From a checkpoint of a small transformer trained on Wikipedia: 6489 steps.
MLP neurons of a small language model. Each row is named by its layer, matrix (up: input weights) and neuron, and shows model dimensions 32-159. Each number is 500 + 50 x the weight over its row's rms, rounded and kept within 0 to 999. Numbers have three digits each.
After each neuron's rows, "fires on" lists the tokens most often at its 100 highest values on Wikipedia text that the model never trained on.

L5.up382:501582451482535514445516552532481503464466481544491522453437496493502445520570534467546466533577487512462548551503502469453420510515518465538483477484550494502591537494369437411519476584440451504478532546542539568445460511565509413394465463450429491505570528636375362519464513510468506532580461499441535558481419489525541464465479470447538508439485469435530460554629481453607501499471
fires on: ".", " /", " m", "0"

L5.up456:539442514519518456451529429487585404457560533547550448441474543453529542493426526518412455507513542523520448472563474454484493414467483565478480454528529536421517556511445532495435529601484462540485492545482476457580468534496449570479549478457422481439452574476540558441498530370474503529529432547600416518462506513570448448457530547557460532648523525487386568552484548575491537499442
fires on: ",", "\n\n", " while", " by", " from"

L5.up99:455542585458497545518396471572487545421515586494455478520514468521454534543534457496530473503488514485550479351453503484537462554505539489507489520593544569497490478410566575493579528497539512488339431484521533516528496462491549544543505480542493527498492460482335592530516430584496524546492440549514585572409493488529346513536505526431514460586473440537507477480472513541608414609501
fires on: " •", ".", " in", " :", "-"

L5.up42:545607474541483465466468385557427420551520619438463506505468553438451499470459541494500505471535549559502537590531404514521519507496513470524545500422476466460481510410514498398515332406504496504553530466431526503467433512539537547551532527486485466479509469497446592461469441505468548578527403478528505496397535538524437514522506602527444475561455456517463570443571554559506508445506
fires on: " Mar", " su", " Ho", " Pa", " mar", " o"

L5.up609:404498426456407590473468417454500526497606435517471541516581476542493563534476535468445551589473549516495495460489534486447479535470485511521566423576448471491536506563504484500403507557460482533477526465527470502444496510456466465440578484410549540580480595456421493495481501491565535490518496571462488577475610534494471588519516490542492515580584553475567426538437521641562475525505
fires on: "/", "{", " dis", "^", "("

L5.up570:489499484500551499473577588504497446491519509417550567566514492599497533571494495365477448462538453488533504431516530478518483308533468489462486476496514639525446499599575491491570529515492518513578515515485466492526325490463468483571489537531498445487439508467533579502516532512525559398498505524428468481494433452528496449451450472510486516534454460543435481424712504491481478553521
fires on: " is", " has"

L5.up116:471481419462515608570547458507477548459552487496532519454436460560535543560512517435482457470498521493570514515450544525405510578546503542493526480506472581517437595437467467563525530551484489493476576511507505459476556551573399590435501456456504502455497547526531510655486524515505540462490486492510508553494519541600472514442452501533509460504520473565551532531408560580479566468494
fires on: "\n", " dis", "{", " qu"

L7.up626:537557438433443518418551490548442532533465446534491476591552418475525491536468460536470461517544518539503448530500510508587476452566554409506506455573575506612546481546530472575347502495550460520401452561452575441475488485494464469482501483596428541518556481429477469471534483546514468521443458552481588493457489458522510541403453573555397557477546467485432449464587482474543547474473
fires on: " |", ".", " in"

L7.up556:560561505486483555412552573590519456467483490494542463496540484573509491565484506505520522490575549456505482518570500502459487608557567500499545485453520535527505444403406545526498485558589379422512498429471498416498544478442531504531478492507527530483531498455449512473609514571492488543405469469422584487487602507533548514502480562551506625415542584528533475576546457517489512531526
fires on: " |", " 0", ";", " 2004"

L3.up632:469475514421494463453445499525545406419536513497543468536526489564549516510482521368464542663411553525461520466513464538517500404509409486538516488428577501558445563567506433564566512565517569446499510514496507439506526517467426446461525463528523550489403484477537545512523510568502526457529437412538549495524508406500473483532454557549498486430530538551450488573437558571451548555589
fires on: " ob", " rec", " gener", " rem", " wor", " ap"

L3.up365:545464397520474534476426459586498438496507602547423400524522501423465432541593542521498436401528611438446416429488542569487575542519452522530456465533463505503517482419546464469411535394518425438433609529498574576482503458456458528467434429551548592497501507533371443514591504523489518564477454412538522489496525476501505509501512495572480571527504449503532473396542510478466473462474
fires on: "a", "A"

L7.up367:472465544528495558517499505451515315508518447550507453472563518564492431432437504439534445442418460485493580483438474499502560505482526656582585542492511564531494504410447517433474424447508440405539513511538547491560454533532495526435431497535535514536559578509468601480454504500545591583452532570455522426512527499536485402513487439570412525521477539518519464540589552478524461467526
fires on: ".", ":", " /", " as", "*", ")"

L3.up471:464526520582504490497531495488449532553485535497491522542448567487400508490561555432563497419582483480561550591440509508541459486488462565434520485580475580481517476467500545471349557551454463518515491529572507465465526503578497523434512503452458474564549520407576481621391454494551437525450470519443549493479536400485503449528420501447595482509492540490503625443569501531443471487522
fires on: " \"", "19", "\"", "29"

L7.up357:517503558475465462478538433494488504489492526501572540466586513542548513485425442485506473530473668514409456485416465488498494527447461410594469456574543532491487466370494574524432573561530456566444497511482531486516523478461522496523517463441439540484442507576508529472524532451541443546507434448497511495475521519557455480559422612537582517471371412497555488503479491539515521482593
fires on: " |", "-", "=", " as"

L7.up395:489502468552478536490437427541540492525431490590452447475465427482400482557541481506445524621540498475568397454453576519540492500520492494509554570526432503398508491501529421522580551625568447460410451467527456488488457606526501568541481551550495560588536499443470493479512477429574462504525524619466512482497456477505439505497510599492528498457489385456464509457626459487489534505496
fires on: ".", " of", " in", ",", ";", " Total"

L3.up268:462552523585550482438573510469488477514493522551449416406555530422544523489531489486435496427547506570476478445544430536556535550489487551418496526520451526578517421598506543490500633602499503508425606498544591504478453498508530428487460512484506534556580453474564408569575526507480456449518529468522570539556419515451569422528582459566463532427517500528535474515421504537532585529547
fires on: " res", " cons", " There", " ass", " Ass", "There"

L5.up237:529519350495497478429600466560526427556525476404561534515492458574557491451489485444556513460475502477480446497518519560463544510479375499463489509547486564464450455513522490466434511480469466481529480522356487466524457456533521538526487508545412490524428570518480469573471534457527500469454552476487576588494507550516469509432481510452447518459419423566501552496478549490544483565403
fires on: "\n", " is", " U", " has", " world"

L7.up495:417475446542556518526464438470502443502463517572506555447511420553543428536495517584430500473438400462554478478488413420507463468472490514452494548422410544495496645506550476469573554518480462546564519489552482609510493416562584508504460512401533495518463543416508494463548554463442519491532445556533424486517507597506522427544524535461467490553497447524445509590534529547501413446515
fires on: " of", " |", " as", " (", ":"

L3.up137:540436396560501480495504453494618488500492500508439372482503427529493472542595461457523504501499511428477516441590482481530530467476519558548535579502572530507593491389546549517510575633527557474462449456493578449542513486425491579526496586516511501507457505430477519542598429479505594460432473437538517467492450491526515503491446540587558491506520507458418509537451570551413545513521
fires on: " However", " ob", " ap", " Ap", " met", " die"

L2.up449:434454535513417519491430415558442463479516544503489443456478559492408462488518519578512552472463459538526471614512366473568472459522463465479458516483517543492473480488581515404471511444519435460549480579422493558516524469526546593552482548497556509549488545457408617448461516416434594564464438460540502509386527525465457526540447536502472534521450460521417429512553538487507537540504
fires on: " Su", " Bi", " bi", " su", " o", " h"

L5.up228:483472495537508537518546479466428524408451486523464449490497491410449546505462450431570471513551558518517480509468506430460527505542496483567559553464509464458546517549493537495569527490433494456582501533410443480417423497546519371510434477425487523491625516573477507477473593455382539475410439476445525557493429486465457416480478531401541469576485513505435528533474602451527489458520
fires on: " /", " (", "=", " a", " Ed", "."

L2.up243:575534479528436507522443482564586471462531488512471514466606581490485493580531472550536450452539463583434477499513488542514646472500424518507533474567425534526497459503577521445510518626602513407497599525501478515557568453484533512360535594536561535586503531505550474551410519593468488469503422528536460470549516469476524479509526535554567483508425499513472523507529423519501591549522
fires on: " there", " There", " part", "There", " none", " on"

L7.up109:506529527473492681545497496417565523549496489450424461423566510411490520551523476530446466582400599389518532524502499487577468554544443491480496505530477590424497439473576476433504504479467495476357485448548499503512489436431559521458504426500525457440427502493455597467471585513499515510497430587531494491524497568470466524598495382388476369517516520465511513614507552551437474466492
fires on: ",", "/", " on", " &", " •", "-"

L3.up77:495450521393462488465539483559554473454563497444515538456555494514479504552516607594547474485455559524474483427494533531501546536438528575524421507448476531464515476480438629574513532523516478390472500547378540469471455504403421540552380553495480476457556516423518538550482638514459505612567464443495496564479553606571456454474552574547471470537539557490492514535413555463474519551430
fires on: "-", " 25", " called", " won", " plays", "  "

L5.up536:513459528521583474485533487468483554432507471558642509594486527404534495481540551506500473464514473449529653582426476519515485423491443507565521497496513489496517470509548506542543469575450498527483483328492519520459533485513544548532565476548488527514521451496538409432437511589515474495452526578469565555613486535485570639551467476517479547533496494397476481526600530459422539572470
fires on: "-", " University", "\n\n", " is", " life", "\""

L7.up532:613430577475518547425566478475507423537448509415616578475534462521494489449486508420515481474470522485402513436521410474517507506561475542442551496489562522454426471579480552454521479469615534475454512388436430485631448517445536495482482426514502529467643503551524522534510473502502498527534506552535479546521490481464503498466486420517545592486494508527555523605551536483428581517474
fires on: " would", " to", " could", "-", " may", " can"

L7.up92:458504459449420490451519469546547468462427594534501525497487471556565490491545500490548500559487514444499443537496542502504487505566520442485498474456524529526499461400506442525473477479513498509484589411554515584575473503519518515460527346316482466483456426581458516487441556482473449454471524539462575487568446510485570407499508508577516431502460416486518535630425570541481497442525
fires on: " –", "=", ",", " as", " Density"

L7.up593:425487484422487482508452444519468523563521634411496437469462598441431523582491484426518503499531481527568488517485459507527490463483469516482485474538430518554565532577447427430403492493575386507544482564567543486459489492542498521479396441458479413524475450519531485478399583444482496509536441423515433507478422406507489424474435509369536474525591466544444562466459509587543505462499
fires on: "R", "'", "CC", "RA", "^", "D"

L7.up241:406517447485525446510484397472438518454435544394553426612498427485541509458509467522421495467528522558566581422493503491529495392420549384488496444503534443550483481503577423570467497429453509480437506502510557451435517450455447526625512512453479454496564544489434501562552458527444478518505550487492551547494510542508500510545498500490470494461498524567506546497507501569486585533496
fires on: " of", " ten", ",", " chart", " 6"

L3.up623:432581592510367504556574549468540467542439413442547562514459508560539485511500487531454476548505483484472510576449507571487485507581523552544559493364516513571431656456563450528531492443508539518473568421539484451498569533434393527496578488546554542492505566369585517501488479456516511468509453494647524495557465567471476504499477516514475496513489495570409516551601540439451496564525
fires on: " |", "|", ",", " north", " east", " west"

L5.up190:502571511510444418403521533472506444519466471515456372568542566575481534435435518495494412456553559501480447340459435557501438580462489564522481514462545500567599495461459499511417506492479452460476501407482524532514463514519457544510436495400459491473386496514504488421541498516450494479559527539465443479481511490627438485452542572453465531535510430498441503506485636566437573559420
fires on: ";", "\n\n", " include", "\n", " from", " ,"

L7.up260:535481503542506644332632512496508388530517510579549521571523493452509532411551532438409418526482456473464482495402496454521482442579571494432504496580561507561517468493467571464455445440425530418417492450470465483504561508483533458390493464557563468545568469526455458462509553487529487551509496476553533413510505522525459466467501524410434518583596469563458523577455477533465449485509
fires on: " to", ",", " 4"

L7.up122:460486526481443445524475481478538457535497596561507506496482365443575472404427498539501447538625538556557449452439564572466464353466550489429508429475502509502384546554521507620487537558513504473475462520555519488443500531536491421565412481467439517482461526490440548435444495481539462542515519551536533463511547496518451562542546524549503427551542431524486545462472517483429425641496
fires on: ",", " of", " within", " name"

L7.up363:514505518523495514509489525422519541448469533587402462501509444486529494527494524431491509486607525479533463501456555459455409458473444562484536563451513433468445571569528465476451481507611503537505514551595574584464493504524413580471461394408434380392534616448524572448521547414596462582487406577508505511545475432423467479517503580516543527518473427466409483532492508491471554472508
fires on: ".", ",", "=", " which", "\n\n"

L7.up174:491566538448485543448549529499533607506525546499521522508504438426471393518474469500489545451550475418490528547528436514455419492510524508462508461540527482439437496474497486516437424542543539562498505380526442488440486481495552527416664557557558525465461471490482556525488463495473515384532554488455533480478445477521451421534516455527276484492497511424455535558531563403520493516510
fires on: " |", " Saint", " Apps", " 6", " St", " 0"

L5.up292:505564445448471581531457502445574617551512482519493535423467445516559476507517403486488526456529472533432487544549462532455484447682572471545502524501513591496488430474456425506506535491414427538439473511493485474515548551463492548460501491436557480462529514418435438619526444540470511516418605467467495687468521407469503492531514512491493535519549565565517424491442477537465509476469
fires on: "\n"

L7.up355:418503485541529543577499464515460485533449487490441475582419415495501519507401483556490478437513497479511528568424499498454448549544456560438508561499427444449437557577515496533436536518440445453407644525465477520497458409518461530451502410500522542528410457476463606463457508489455531410496553457601489503449580461521475507577469528528525599472458503505454471516533525536454525501512
fires on: " a"

L3.up316:370554435617445639531469503478615408492511519500534530497524450510482549548489509520508465499480555506451616433503552561590521510418404482458553495453542470473488515472626561499507502601438478486469526530475446523593477494533464537517498511558560537504506473480491558492544521474523479568514479369433522515504550553561466475435432504535535499469562543518470444605550516560539483418482
fires on: "\n", "{", " manufact", " etc", " its"

L7.up474:464493462506549437481571477560455524539443566544551497524488575467568495603458515577408537564549459481526554479496426454535502556476432514450470506463461634508551539436493538516502489503421477571406484386429547584608462552532563505412542406490482496557507516485487585519475497498468468507415465508459542492518464563562461502500576385463439495491502394508507438551462497571375377537531
fires on: " as", ":", " –", ",", " 17"

L3.up108:556529509642443477444489587519486415443512436525598498514522509488561484639483503562513397542500491481466479482433440491507603539476438585473546408546473513515463453529562478521490503516494363432536506495479610536455484512461478561450443455444525515490502440511408531464575516445586473404505574473494490448457593424470547510523586544486562574499517527407445541527484448535524551504501
fires on: "us", " species", "rib", " genus", "sis", "idae"

L5.up287:576477574618459441467569429426498482464504460476700509526516539556536409517411509474420558520486509496436560545460472489486554478602504562432520499538459495482451453444425497451538554459495502489495508463383524482515473520486524471482620547621489467479488478417527474488529524529517432502469513440577483454555474483504486511463551522516509540403506447448385504492467476545541499590608
fires on: "s", ",", " and", " he", "ens"

L5.up18:531558482569483513526520474555535537545537482489506550583481543508483506541538500504499500495411443456436518505495381502536531369570529526495502556516497560393499453484516522516537557523507530501560473482506473416552533532518487500596491590584535474532490467441463465525537538461478542532402489450443543614415593572620434406540472516515452568562521519433424442537637552502368508547544
fires on: "\n\n", " at", " in", " is", " from", " the"

L7.up382:493499479570443543442451443537516542557528497525508553418480488486534504469503487513504566564523569444532551578461521529517617534493567490529489563514570494462509535428488458456499460434475561552455497475492509520543438540490516636462530424515446563452532493526481494558459511440569512496459489517414474538548415627543549480375664524570399428590393419544526530480426540500524438437520
fires on: ",", " by", "=", " of", ":"

L2.up409:507447534460407551481519511455486459464434582540431581539559507456499511529559523463445470436436548380543458510513517412469516516486480526471511493550495458468396485508480498460474498488467430431427497515463545534432466581432599442535448435582484541462621473450434561484539546514638562582471484504435530583472500518597497535473496514486522505521550559589472395540546472518506453498467
fires on: "a", "ri", "van", "lis", "ro"

L5.up275:525513472449469466484527482531523524468478537499494527627498572514513409437445449521504571504573524470485491469479406529506500529606542554534470466518551551495423387532415378523496493412499470520461441503484438516468490590483479498459473479518400537575526445502575452569531562433461438383439496410516647478468425504530443543545474575543467479527551458482440446510468473468446514538413
fires on: ",", ";", " —"

L5.up527:463511492475485498483543547463462508412471478515461371552498479488502469430462481457534487429537545529444461514572491562504548568583541491494482402549457655555453519477441470540470596537620447427482489494467517467512533545493472470517525493483436475511501530509551432461532516473449478516530533483540456487456555466594477487430516541505471503433493425443562495531583409455503474423505
fires on: " sur", " in", " |", " mi", " ce", " app"

L5.up156:496488465577489490554519484462447418469449451508477516487484484508493504481398411554474471537596502447447463507501559626553552534444470454452608568441511589454467578500473516472496538483537511550467567523552459460469538516481524561483449439463405473468518579479603487560432457448480418464501419541592499495564479470597458449534465534623481527616442499417545468521486545476516522591506
fires on: ".", "\n\n", "|", ",", ")"

L3.up55:446436404542484457491555612580597489515387565429627524553538548499519591523498502570490503513480552646482550427490501493566435525532437500527441527543544571533412515431483457456536479523454601483533499494530465439480505475469501467596441543563517530443442473416464560444550585475517445524560495543445518543462510521526457377520579441513464508484499497560461483479521522488485490491529
fires on: " had", " has", " bl"

L7.up514:596486501590554481433504496512497448518517547519528453473460516561483457413471543537448494511565488493467533524488456545596555529492553614505447474446466516545429509540431566483506482477561554395545462431542566570565524546434418556549435493448600529577488491507473510494525438544450508525460499448510532504457424429588549577634494516477502499504539540438490492481506462498486581629468
fires on: ":", " |", " to", "°", " million"

L3.up419:499570486491454505521512526591505492587437489494548543471445502540558558525571530508540423513530496487463486509529455472508402519492450526540515492536520452529429581486642464539440534462502483508415553466479449503521539542425502541533559459505416548452540625509494547525560497488526531523482472429488553525485548543582512509482497541511512550457560409546431535550724483487511519487535
fires on: " |", "′", ";", " ="

L2.up170:597392475551482586539506461463498519587526531495514486537401603457582514520539534452378520508539491506525466512596459555488507529503506422457399537583431516480415523493526399467549463476486474482468431497463544444536556481470402475421426563514511556488569505440402544414554527499493456505582523440409486490535569466580536526459571433499427526548630492505482432482521481426471507544497
fires on: " un", " dis", " Un", " Dis", " '"

L7.up491:500539523660522444483517531456395507424381493485498505566444480545473596564502434472480441479512443502482473476459565600473470517434462511465624452471430629509457517517462545462466522530480522440430404525588545563400464565485492496520433503429488459448498488466484485464465439471554475515538478493510544450498512425510402468492400494440499415456482421515535533545492557501537548486527
fires on: "=", ".", " century", " album"

L5.up41:429490453484552623479507444541527542522539555484500559513634466538533575597453523482517500466447496514462450495488563451474461533482512455536527410524433534480477510408557578485485562478479521524419508522419604497442504528562517472489490424488486567496393551479536416570466496526522505551498507466476519504528489504479388572526459441432443529552446502485508441503552492544539319533530
fires on: "(", " (", "{", " in", ")"

L3.up237:433522515445498554533519518449551456549539510513597577454491438536451496499468533474496494478533545455553526504460584519526495554557506545406485531471455545444458463400589591631451575625543513502478480508501470484500429524542432481479580493458480473554541429508523497406446523441550489571508530475433496523445460545518383498473423398550512539567457545476589542543522461534503561441477
fires on: "{", "^", " $"

L5.up360:540483450442462467488573503506582515465507519573566454557616539494495441617546616501431397557469475503499446430485523474551567534506528508555459495456539549424497412426540544602463536529481573541485498431454539590509488546501399556510412445519519529488465530551462551478522548482467521556531524478510589428464559512477453551443535523573520485467541447538570428569472509509436432455511
fires on: ":", " –", " $", " (", " :", " by"

L5.up538:589459488604489430502485526424506326484470542496584490513467411417548594556462440454536507622505467436493511457476511530511530547543494477589537478507575559490526513480498519460552502457474570496553529432507469492526570545497463538503483478546381502521490507517507498435449446445475488509511465519545473528576509475563583439436546491520484477644426437454550456609425588528396543479451
fires on: ",", "\n\n", " by", " out", "\n"

L5.up178:376604482495512448580514459423523524538541636575483448541518441448578471539521432609390441440469444557573455483444485472430583427474508488482467447562428517490561541523525564505437471495459529487473531525544500565494498511484499477458425498487464395546405502502406593513465540463528465498613459423572553480544589587538450484504530530480507511550590427500490484507492384507500472426510
fires on: " |", " a", " acc", " adj", " election"

L7.up134:509495460483363466505551490522417393559450446556534513488549504460585510482523545427587474658509547458483445468491497450512500551515520527506547481485521547417579455399482477525508476516467476443455490509502465510525528514466477507494465525504518518481543574577526525557616478483457489549453449537502553486488451566468496403513584516521383492454521477485571495634510525589392511467489
fires on: ",", "'", " =", " Wood", " –", "="

L7.up368:490414499573545529507541520546489518505588559518497577427489534518500539450648466497484455486492500429454432419429562520507559469514473512554465514558421606515477461427564474449544544458424449462537475533528553466533528507423423515487442583528498545495540556511452494447521501463485520510401461521440499599502535488527516498441492558513400509530615535530458524544498471388483511477455
fires on: "-", " E", " e", "/", " '"

L7.up200:424570470510548518553468525454525550542495531554509424458476512428525500471556518477497475590407500492472480530440447427481536409471450427457576512515486517613575435493569555346447481519460527457529443461515606399524590438491462523565527543495547481564519467537496573484451547524472535541498393463467424444528522509601497532415485477482412441511529485542530499582534597504496549469563
fires on: " first", " end", " until", " an", "'"

L2.up100:565431516564540471516473530577406519546518523508506390472557527588515502459484395476545568501425430414443605479515520513533510409509538450546447574462485513561517486531487469472601489571548499419447475453449531382530465455478469493525486509519470543442493454488431526477450507483604531463534530493449473465605516563469488515515523478567497552536457444471605539568463470522564541475549
fires on: " rel", " help", " conce", " compl", "elli", "ici"

L7.up592:526492521432517491499474475446567447492529507565480545611551546518565436531541426506429554550525434558492554567510359551470547529562521485509539576454474575509472384465456555468496451503556555461445474521408487569575542504444492429489440532539552538437515598608532467601526505513490508411502555499487610541454403554503541589479527500487453514510515590541469462539490493597400521588431
fires on: ",", " of", ":"

L5.up610:442451479521418462553562494556494485533487507483441488460586406434560433457574537506524424590539436486504497426524536548501526520574503505528490540644475538495533555471431566511414497458586553514436558541559527482453585441577518601519475542462447480534483578516360470515562571457479481566479445442430476494469544441477454500547524464488480581481462453581476470487435523480486424461570
fires on: "%", "A", " Da", " a", " 1", "H"

L5.up211:490537489529503587459556485542503500463545579580522519406452539517498523545545443465511444513462516512369485496456492468440487488512493547495477561538489464476587555521549529369521570508462495512528461502505487462504421547531485556567425666514527554583607472473467518545572525575401546443577505498495522548429548460526477449534644557483492470541503504548456583523508644541485454473521
fires on: "\n", " na", " fa", " pro", " Fa", " ne"

L2.up158:538445493421503436439494537518568475449493534395513575544445443530469571495518476440518500505454664548515542520490504455409559443608499493540494411482526501524467505439561517539465513503543423509489550541483420532503532484436516542545446437425461574503533435560362487344463526491533590477550459581552424494510457538453521487495524518522437494443567403478485460513493551451488468625466
fires on: " name", " List", " list", " right", " both"

L7.up373:482458475513452462570519451470485482475491479517448489532482412527502548524422468473524506468521439505522459456546542512407423570498483554439590556351474570550503532577475422493452584516436522524511461517482512447438473551511508504621456465468410473556543476450563462529499526417552414553497510495494534416489541451567556407492409533545525488532518465391613527550463526482530530478461
fires on: " res", " conce", ".", "ally", "ly", " diss"

L7.up49:558476463511475541533459452483468514372498480498496550522512486476553453523498469537463597554431492499387502471411438489519520551501502543531559421539456472417490498475463569491526588382495441451421371388503558490576517547507459497419508386589527547464553505488563443509474515467487534432460488519477532469499476473450466599526469535512470441514562419478351447549622486460582451505554
fires on: ",", ".", "s"

L5.up78:508528451520378524448540519579510564479552528514478543485587610465450473452551462559474554540469485563468551546443435574436572509535555496518458562480478490472461573431519540526573551497445577409448554464447436499498616451504393451461415525538527449559443485505490522479478467435573464567426567435507523465483549495508482550465480458501499525520472508586484499501465565496551494419535
fires on: " C", " L", " R", " F", " d", " D"

L5.up334:525393410442543551502489494510530422502484465439513525469451382464512550486513437560541526527541461691517514546551567427505552443349467487473514425565528406523478574503443468500503499481538430513418539594453505602524484444531391510537519434474430464444568524502455463534484481433468557412528512548467382447479503566439440489545538510490404439494566471468503485476551504508519524552488
fires on: "|", " ind", " List"

L2.up431:481508408406466545536521523391566513434406553490488478420447448563490532499416473456499430483476606457499580463538470524494513387431516475519565581461538474521498440502564469540515519411503534490517543498455498457413528419491468397583487565535531455532450492540417491436479517510479586475541423450576536475474507437524572428488490425533498518478459476535513558510416564454480522532555
fires on: " Ten", " ten", " pro", " Mon", " Nin"

L5.up420:597457536532489519434540505550493559506489559415501502493439524464495512453507490571453613530458482527374480480481414503478558565595537476491501555405516508513477503460471417494586503431487571502439528383471488439492542410402479504502452437543561557557454522590467489523513490453479530536521532390433559496507429515530491474464477442474329570495507471493443422522489448516419490542460
fires on: " un", " F", " P", " Un", " C", ":"

L3.up460:531507455499387550545541432536544478457477474551580523451491542415442537562441510451589541493482471515429503531567486543557525551523485449515571446453481552478530497417585565593430574576441497467555526485434380562563467488484497444457526464554442604554442466535431474461428441457504522512433383493452526601401567500591547392471481504579547504537412452420557548477469511509510519506483
fires on: "-", " Apps", " du", " ft", " ver", " over"

L5.up627:498489537550528559517449526466538512449535458546610426488489509514538542413534557537467554592443438461541594552501495471548563546636566520531453606451454563485475529535542562509590425503454479403434447494448613436515477501562519479464541488622574491500478506516441514469441548599502506489422526553444518533400538521594550495547523451483436536444480575442531514520587477416528529596548
fires on: "-", " and", "\n\n", ".", ":", " to"

L7.up144:491533440518574548566465422496510496525461505499373519503527465528456438492489495504431484489434560544509562559486431559367476558493523474503532548485550425466466502460550522452535564501480534493538470449468444524393492490579496470525419526422472490438555451484520519608489499554511476515484440456585445505550478527571419602504581569514556477467452478421539539498585576456581465512469
fires on: " a", " (", " is", " Succeeded", " an", "Population"

L2.up557:480511531485453526469543503530518512452447488539519568522497523474554457502445483445541438531472529513449558410530479555460525453421540532477534505460459495502568408495612433402538575494466514533531513570556515411567425526458518645559517578486462480592529463513495535538491483471461557554544522505475466495415470409492469480447481624585403536514509401562490554544406565521496500550599
fires on: " pro", " tra", " fe", " fa", " pers"

L5.up26:486493498556535484533513430504479484518552451459550543546526562366492522582542467458540620559412436622423558495499472634509534484511446551497507395391516493478498435538456492520544627562451553479471511538466511440469578535512480514475453558521458514601539496518477521520493490513532529530507625451469549628487520564497458566523467496490465523488515562471497467472512573535498502540430
fires on: "-", " Lu", "L", " m", " km"

L5.up247:577474504458513487506471416469445477459450562474515570441629506512532510451485520478548522483583648478431488497491568425484496550536487446380506440589567513501485600558535456440483600498495427497479447539468491496499542472510534490427464554504369506428486497457489507479535483457491506481453476539558539472469461490492539499478501578513450502507505430377525597507503488462453428534476
fires on: " =", " as", " is", " chart", "-", " ind"

L7.up441:571488510497502425509502460520502484545538464441547602522474482510515505524606557495482525484521460437430604419557503483428561444493492575494502484532513686476466521397472484359510513519519568398539442438473428441503515519399549536495500568479487470508566518525566567503603557532478536499422425470509413534375443496509476475439418505502462513546549558451605506545450535543483530498494
fires on: " '", "-", " “", "–", " \"", "\n\n"

L5.up462:587504526478542494543540542485540533560509467438608533489428517531432516525523448404532505612550556535578520455521472502491524525477475596465461540520432489565466526549508507464569547484503552521552485471512500499445524490473446484512504627505419527481529451552478524566528530603538541482540543406461442431548402471519623499467510563508430466470411453583525533489561473496467520588530
fires on: " as", " at", " under", " is", " by", " life"

L7.up481:476489369518522438534464505467488521608541489454507462393435468471403480508455427448532608571484498494518527580506550509517458491605487467550508554513466618545508548484489496480535585506622541476537528570464464477462524491586523525541499577419467555498518498377449408535507504448485458426521381528530503528502513434637544434461622596562472552469503467501454528425482545531531514487485
fires on: " sur", ".", " cor", " mi", " du", " led"